config = dict(
    n_layer=13,
    d_model=256,
    n_head=8,
    n_kv_head=8,
    head_dim=32,
    d_mlp=704,
    vocab_size=5652,
    activation='swiglu',
    norm='rmsnorm',
    norm_place='pre',
    norm_eps=1e-05,
    positions='rope',
    rope_base=10000.0,
    rope_fraction=0.25,
    qk_norm=False,
    attn_scale=0.177,
    bias='none',
    tie_embeddings=False,
    parallel_block=False,
    init='normal',
    init_std_qkv=0.0418,
    init_std_o=0.0,
    init_std_up=0.0418,
    init_std_down=0.0,
    optimizer='cautious_adamw',
    lr=0.00078,
    lr_mult_o=1.04,
    beta1=0.9,
    beta2=0.99,
    lr_head=0.00657,
    warmup_steps=203,
    schedule='wsd',
    decay_fraction=1.0,
    decay_shape='sqrt',
    final_lr_fraction=0.02,
    batch_tokens=65536,
    seq_len=512,
    doc_mask=False,
    train_tokens=451100000,
    steps=6884,
    dataset='wikipedia_en',
)
MLP neurons of a small language model. Each row is named by its layer, matrix (gate and up: input weights; down: output weights) and neuron, and shows model dimensions 128-255. Each number is 128 + 24 x the weight over its row's rms, rounded and kept within 0 to 255. Numbers have three digits each. A neuron's up and down rows have the sign that makes its largest values positive.
Before each neuron's rows, "fires on" lists the tokens most often at its 100 highest values on Wikipedia text that the model never trained on.

fires on: "\n", ". ", ", ", "(", ": "
L9.gate422:134159116117136122114155112174094102129108099145106112142148152123096137094132155097077160101107129103136124114119121141128190125146135116124119105084120134110094156133170124122145093104115122148097174193108132165112092128152154090156144129120107140107090117161160154159144129138135122120141154121094074185152137082125116094132174126097151144095120097106141135101104126087112109084171
L9.up422:162109181158129137112129132127131134078116159173137093145148156141137145135140162170116140110104116123135110155110122159133117126136124152163093163144119107097123113141146166111137077143135150170104125168100130146146146142106101100133088151103139147117120086110164108152086092159139127108118128135094111148098092136145156083102138086125117110131114103131097133091078101115089133128107
L9.down422:143108140143128134142103155161152132107122159123097162132133133168121129102106144107135110112148116121168107128131117117135160148077097131151154153139136153112110118132106144116151147120114148161138131112129135141134110129128104135112103130123121091118135106150153111150117120134137096134147122118140150127105123111126157080151126118167116154165139143121137111108102121149174132148117

fires on: "\n\n", "\"", "\n", ". "
L9.gate671:147151151138094202148108142165112073113136156132145120096163142142125125118103157100092153100157118152138109081141079129124124116161155110103135105168101166154129131182123171177107128102125168132157120171117115108112159129136094113148099123113144115121105141106168122124127143162113133132143166114131115123112149145125136101148133127123157141139093072120144157128150120124165140154177
L9.up671:120134129090146141118150139129131148106121164144140126152102174118090155096059159098117099137136117133175131144127124140156151131148161131062125118140108146159141116115083164141158133121113171109181122190101138100133147142147112128141120137080134150112134215147134106152117115114140151112098134142134108154117147126106141066126094130130127094087133102118122163143077118113116113100100
L9.down671:111122083122112136100138137157150143122104141137149125108119136159099108115102154151083113151089139113115112093177139137144151152114109112154128153092115136185121121113123141139162120142123144108114159117135095146093135149128126065124094151126110077084150101141125150103130154143145115105100182167121118114099158126122138122138130085130103156122131099091106105127139086120163141108167

fires on: "\"", "'", "in"
L9.gate257:109137129166153151168142146120093122141127112144117087132156160156165125109166141124141118141142159129127121143084117136063157108120151136102089144128110106132131139134116132159107093099113135132108097115102135155138134146166124150112133133157129131109117104148149101095093157055144159122125133134113088169155123134066119161175130116116136121102137112146131091135139143130119147120164
L9.up257:128152145124150115206153160104127137098136128128103102150146159150115112140149152070156128145133150101141151123082188132110163141163110057124084143127182117134144158156121089117133146124123132101120141132129136112124121143141153106137119134125106148166114126107122105132096126145187128166127143111066090161138137126140140117153172104136117131121082128157158105107092115122120085112140
L9.down257:111162160087126111101157130107113092131182160137190137126143108147154118130153125142126111117119119147135117113143107150181131097139106150091101088148110108156132141108142094165129101127109090112142108158120155177095141110107159119118142100157127151125120106147092179107114145118158135147105100121147134133120113123133134113134116119126117077117136104111156118112137154124153099128117

fires on: "In", "dis", "very ", "in", "personal "
L6.gate458:126117137118161177123135125133098111166128152103097139107129140133128126103176077106143159134147161167173142143106191139127103128143135127117087120152147131112134133153165122127150080131110137148124111140116130165105098119125127136102051148106094131130117126165096142105132154127178124162111142151100124123136151127129155105143127130120184111138142100181107143079161105151138114139115
L6.up458:120117150097114144130139171135156131122113171094097150131138131153137111127144102138118163176108180125145165094124134152134134099137141124121109103131163114141135144169149151153166093133128105133137128135118092166133086094102118128093084135088140146167153072134125127089115108160177113145150144124144119138106137121136140113122145142151155104088118126134154109141173111178144092131119
L6.down458:096133112119132128139114161105150130113131135114138156118128105172112121157146128135148148169150155129088142159103091136101142135132099103112117100097142117156131138148120170101121130092109122136142154159110087141129113122136137134111124171083173119174157147134137130111099128132160159137133130106138107092089124140141108108128155131142142137115105122127130078149132172147168120111166

fires on: " ", "- ", "\n  ", "on ", "Second ", "th "
L3.gate387:129105158152148146116153188120112123097133128096122140157106114130077144107155106141171114081139152126129138117132149138112119114138116148167136141158171117101144116103149075123112113083119148121125109100139137100104077131132145128126100162140119119174169146113101116141115122161101165128175100111152187118124162101142159179142105127122109108131140131114136116124113165112130166135095
L3.up387:130121157166102135111138117103097131111166124132057144132126139117125113124085100144126135139132153106125127121151133145090121090102148177122132116127091088088116114093103152159131163175141122095131109163140133117110098132186129112112146169143101121141129158099138110136117115137120119119114100154157177119128176160062122134143146122129133119139162122133130113106107101105115119181133
L3.down387:136116114099113143105088137162181146173134120137099132106126129170145118126111106127119148154148155138097082131122139127118141111155093100174138114165123145135153108105083110125164093129102180129149108150148121137112167154126107119116108148084143155126142134133147125101096098140129119153161171098142117150113129117102117149141148167151110135125103133155106159136100147115100111104158

fires on: "the ", "in ", "it ", "ust "
L3.gate232:108111112143130124157110164077117162164170080091068134106129125148094140139158110134082123172199143166112085141102161116106127096109182136114123134149144087138165144130131081140131137123168175090129095098144124120120123117095140144127096133163144128121183146128127125140114142104137128151132119140162115196139097129169152110169112156117122116125107173120119140149118139138100159092173
L3.up232:121116131124150131154086133103184143167120142112186111134110137138110120186091153076102126124100113162133103139148128140086107126116141140153138155114146095143118148097163156125112112120149120150138112153127170132173097121125139100122131140127167160220138138110134113112118082164141121100142105133142167116119106131145187152137125133116120139121109156141108103118138149151118142128141
L3.down232:135117166119129125119145116107115115139108179139178113135081168125166120109100144132132119091108135117117136159116110120083116096146109113182146130141158103113108142101175165162151148161161108093142128161103077090186148089148091135151119152143142121183123140108112167120128126142135127127128131130115155131112145126092115156098144123130165164130128135117123172156149118135130141166152

fires on: "one ", "a ", "an ", "on ", "old", "van "
L3.gate107:111157128125117141156165106128101104127151103092151119098114101115120105140139101105107158126108108151119092151116158091176120121118179122104094127147129198121154101118115120152142115158111173116152130108118124166140128159109120152136128103146100151115141121108091150086128145126155144132150106119142063183165119152109124128111135162128112154158149126061165105117132121184114154122147
L3.up107:117148104096116079134124132169166128107150169103107088112158167120138140179133143157137112139112152108091097114129129104118127130100118088159148126151109125122118136126137159071092107120098149099123106073084119154157095155135122166112136092135133129149146142140148090145145103130124070116099167121147127151131117116140122114095159145161124127145130168125114126106121111118145170110110
L3.down107:081068191139154114121086139157153148133088152134119162132159138121127151165099104105159112106100180143140155130143113159111152137175131105144115118157142125140136145110101135122153118122113091124131142123110138128130117146161148146115124100137144143111144108131163131181111147137133092114105143105122086096115117136132141123178135102189134131152115136135133109128139128135116121176116

fires on: "as ", "or ", "in ", "on ", "an "
L3.gate624:122128136159112146140142127074097137139131113107106134114079121118163138130135156106123174124116112178115141124163121104175139115083153152144185143091118138113090129120155089151147118127163096114132119096115194149134094142147106131134112131151111153112152143148109130164127176135072136114163115108115121164135090115146177148126106161116151137141162184105076114117150160131101165146126
L3.up624:090135116131134134139106140058121096106154102142153094108113162099135145160095135143117138124156128121141118118157137095112121123111153131140105139129095138111117141185130161110130111134164133085104142121138143174099147183127152126123103143143118189112129189110128100147142156153112073159173110119129146151134093156151123180087119089149113142115145144088146148133164161112117179124131
L3.down624:131074139088139119139119148141199101135118127104140107123139128170132124159113162140148136099113145122119117110091104117139155156128090107114125137140161108133143112095094110158142146087125134112143123132135104115112126130130153141102151077160162135160138097146134064136125111133145150148087135123074123121114196126130120164130173116131115092122155140123111125127140163135120111135078

fires on: "'", "th", "es", "ast", "6", "."
L9.gate249:141102101151139094119155133184129151147157090145150113136147120156128097137085086148125150136077088090169136121156144119153118102131127175156141141126127172160113157114143145108106125113130137129114166118116116108122063123133134102131109164115168132121125134107115162131166157079102141132132118141084067139152135136161106148131121153060135081150142141130117109149148107134151155110134
L9.up249:144130160153119133119134171171128145104163183156120163118135125125134148119092101120116136146101173107103145138133127131166144158143135126125168155115126150107140103149100146119131150170131154169072127164134121094115075132144105102128150157128134111140160144112132159107136135128122137149109103150149118075107111089161138176086120132160117101099137100125134155144136093166135127104125
L9.down249:126134128148127116160132121087092064146099101135093084133098127131128118108133129138159151123165104111107157125144103136143150120085121132084127109144107123115118133129141160160125139116124125111121167120109137177089160109127138168107110072115118148133093155137144133122181090108123082139158110129118143150169129153113146171155104135137120106092131116149121122123145119110162091166128

fires on: "inc", "s ", "ap", "on ", "ate "
L3.gate510:135131139139153153114151156095134156091159086120112142136127131093157141148114145152093153089096128158177126133154090152109109103111145132132136119160140142142100161152111113133139081112138156122107109100157138092102101101077124181159147152134121112111113123111112113154128148088136133127120119100099122161149106131154148112103106124079113156100118127145141094102157114136115132141149
L3.up510:129136116129152102079148118148098120152119097120141127113150148102080170088140132140094130128169128130144122127131150126089096129132142178151142109110146171135127095145140154135154141122142152157163145130143153128169135118139160126131158102125141136101107140150134126128126117099103088132120127110185113102144037120143090102141112112160125147120120161161131144067129135107142142146165
L3.down510:147124118108141129174143140107101106098145146126169116157108098111120114131134157123105104145133067090129119161118123119143138095145121127111118161145119176164112173144125135123135157157077111141109142169099120125126152168119150170148162167150141177156135150184129116129121161142109103131122106111077118114106125110137111207137104153088148091122113088090129132166116118165139098138112

fires on: ". ", "\n\n"
L9.gate502:114185135116128122116117113121134146124109123122116097151107161104157119110104110102100138072118108090108072117126105149148154150092103146091099141170102135150113141127124137162130157144154116119069177123119138122110111129131111155167116194162122123093133127165138132141143155143112083110116150122131091108112125160152125145119150125129143118113175108116116145133129169116141133096120
L9.up502:099153159108127137108126123166121127149108128135183177095089116136133146166105131133093150112136163119120087085129135127175131107087100145093127163146151172136105181148131172138106166165121089161123137116121088109097110157144106119147105126126132155127111132150146139128155124157123128132089171150129153086101150142156175141133103125105107150121147102120105161096139170140167134123088
L9.down502:142144098128114146134137136150134114125128145136128140128122154134121154155128146131137130085117120120122132101121104123139168159106139122132123165152112154206139127159128152106118125123134133165145128127144166117106126132100086121176100132150126161097189151161123154136134144125107102109125146123100112107141152130150117133146099123144119075105116096068148145143102115128138149098090

fires on: "en", "'", "ep", "th", "oo", "ship"
L9.gate168:171124109131080103143136174130148146107115117142144140073165132156150095153122164144147117125143121105131075111127096135156161135124152193125130126101106115105132149130090160114130115139130152101129113107113149122148069098103129122131163134103118099109129123165117121143145120127137143114101093146140100104156139143118077110142167127074117082117151109136121119100132115154126125107143
L9.up168:129132145122131113118123123100135148132151099121161130147121131147122131135096096116095151089130095103114170119130137129134135102100121138122188113113091109115085169132099129115092192133117132157133149133110144109131078107115173145181111162144126156139149127115123111106125123109139132097147104172139160141132099105122155117168142145132116150099152147177131148125186155156178168145151
L9.down168:148110171168148085112134147148152159130149134123106091136138104159155149104140102084164086136153151118117119169136105102128128110136139106150114128129154115121135109129139098130145139149157199124123110130156116171110151086140077156127100076091151115149149093147133163152157129123148142163123118137141183111157161123138111155128137131096101113160121130110131112147151118140097138116112

fires on: "\n", "\n\n", "ian ", "and ", "Chinese "
L9.gate385:112113134161121166140113152153139151116141140140132107124142161146159170119100175094077118094128160086147115106155102118109123120084112160119133143153159134146122132153137129076133080087070165131144163149101133093142108111117124079149155140125097130129190147092134156061159153130100138128152103140138163098168108123132139131143126158154147134126095126111112124115176129122128169128131
L9.up385:131130119075137180136106136098118157144134125120153153098093145114116175129142142146124130139187155113134110101166172142119105129138165112121099144142128096135131129099102133078132136114124086132102103098105139128121131086160070135093115104131095145135150128147159153138158135165161120154098135102099124143114089189092122086103108118131148089131122104108089110097136068075089105109148
L9.down385:146118089124130114101122153091111121134070189131132147130112115145159128124138159114107150133113099128143107115065162099106134143112120118143134140136111101168135110120135145093124118085153125106133110134134118146125137126122135128144129095144120146079153121116079134117149162119151071113112190153127118171177116128106130097133130133138126091152137151108112140127135134137071134075090

fires on: ". ", "\n\n", "more ", "\n"
L7.gate82:121137176121204154111132131125098114135129142094146118112144122138118106084134142119144140128110155182170137129167116144134159128091121135115138120126155131153115107116156125173085119138133120082090117132094085170113088160136124146159128128115111138108097144145105130137134118131146121122117133118149099108097123153116094146145154141136123148127191146155109110113112124116106144125107
L7.up82:106131167136103134147118081164163154137107123118128144114159085097142135122132163159115153117098125186125122132125127131132168107092162141079158137136130103135113134132141116134104104119127105098124148137145110104112075109115124141102095127130118124112154097135158116116136086121149142188099150116156155149150149110083140080146107122154141197128150139169133105111132117124120152136111
L7.down82:112120117124147134114059102147115144110129130129113116114157133155102131125138163107105144139132121167169139155171138146112138145085128110163146125138156099182158106121148182158118138123141139161107107090133112152118113111109105123156123183112148150115165127138115126105104126138146122130129183142121102131097110126098109144127109120177124124099125123122091125126089118095118125135116

fires on: ".", "'"
L9.gate544:129176128136142145109121141111129130104136117142120141128150157166162115134085114137147112157133168103082136131105097097101109138095112121046145146101115116131120165146110156153195144130138140146076109109148103201159071163132131119127129151107163109140127143168094128140118115069141130153105135131089116115137131149117121068154130139122121074127080120117126102107114125149126147086154
L9.up544:108164140169122156150098089083121137108126166171140113160115153127123095125148159169110124110126120115130171148099148115105111089116135119124117131164144137162124139156107128105086151180154142139155174133143140124123145123093144194138126146129083124148169183144105109120156135136118145134102126090133126153141161133126110143135125160133134156137120138128162104143109120141085120122146
L9.down544:156150126113101142130129129095154156111152121147119134161136123157113094130115149107125102128104169118098100089159110103148100129134123096151105110103132158124136138122116139120148097095147134136162155140124126132142164138142107083099143078088144124154099112149129099111090107123143155091128125119128129111107183097113084108127158131140110073133138131078119101107103110129144138136124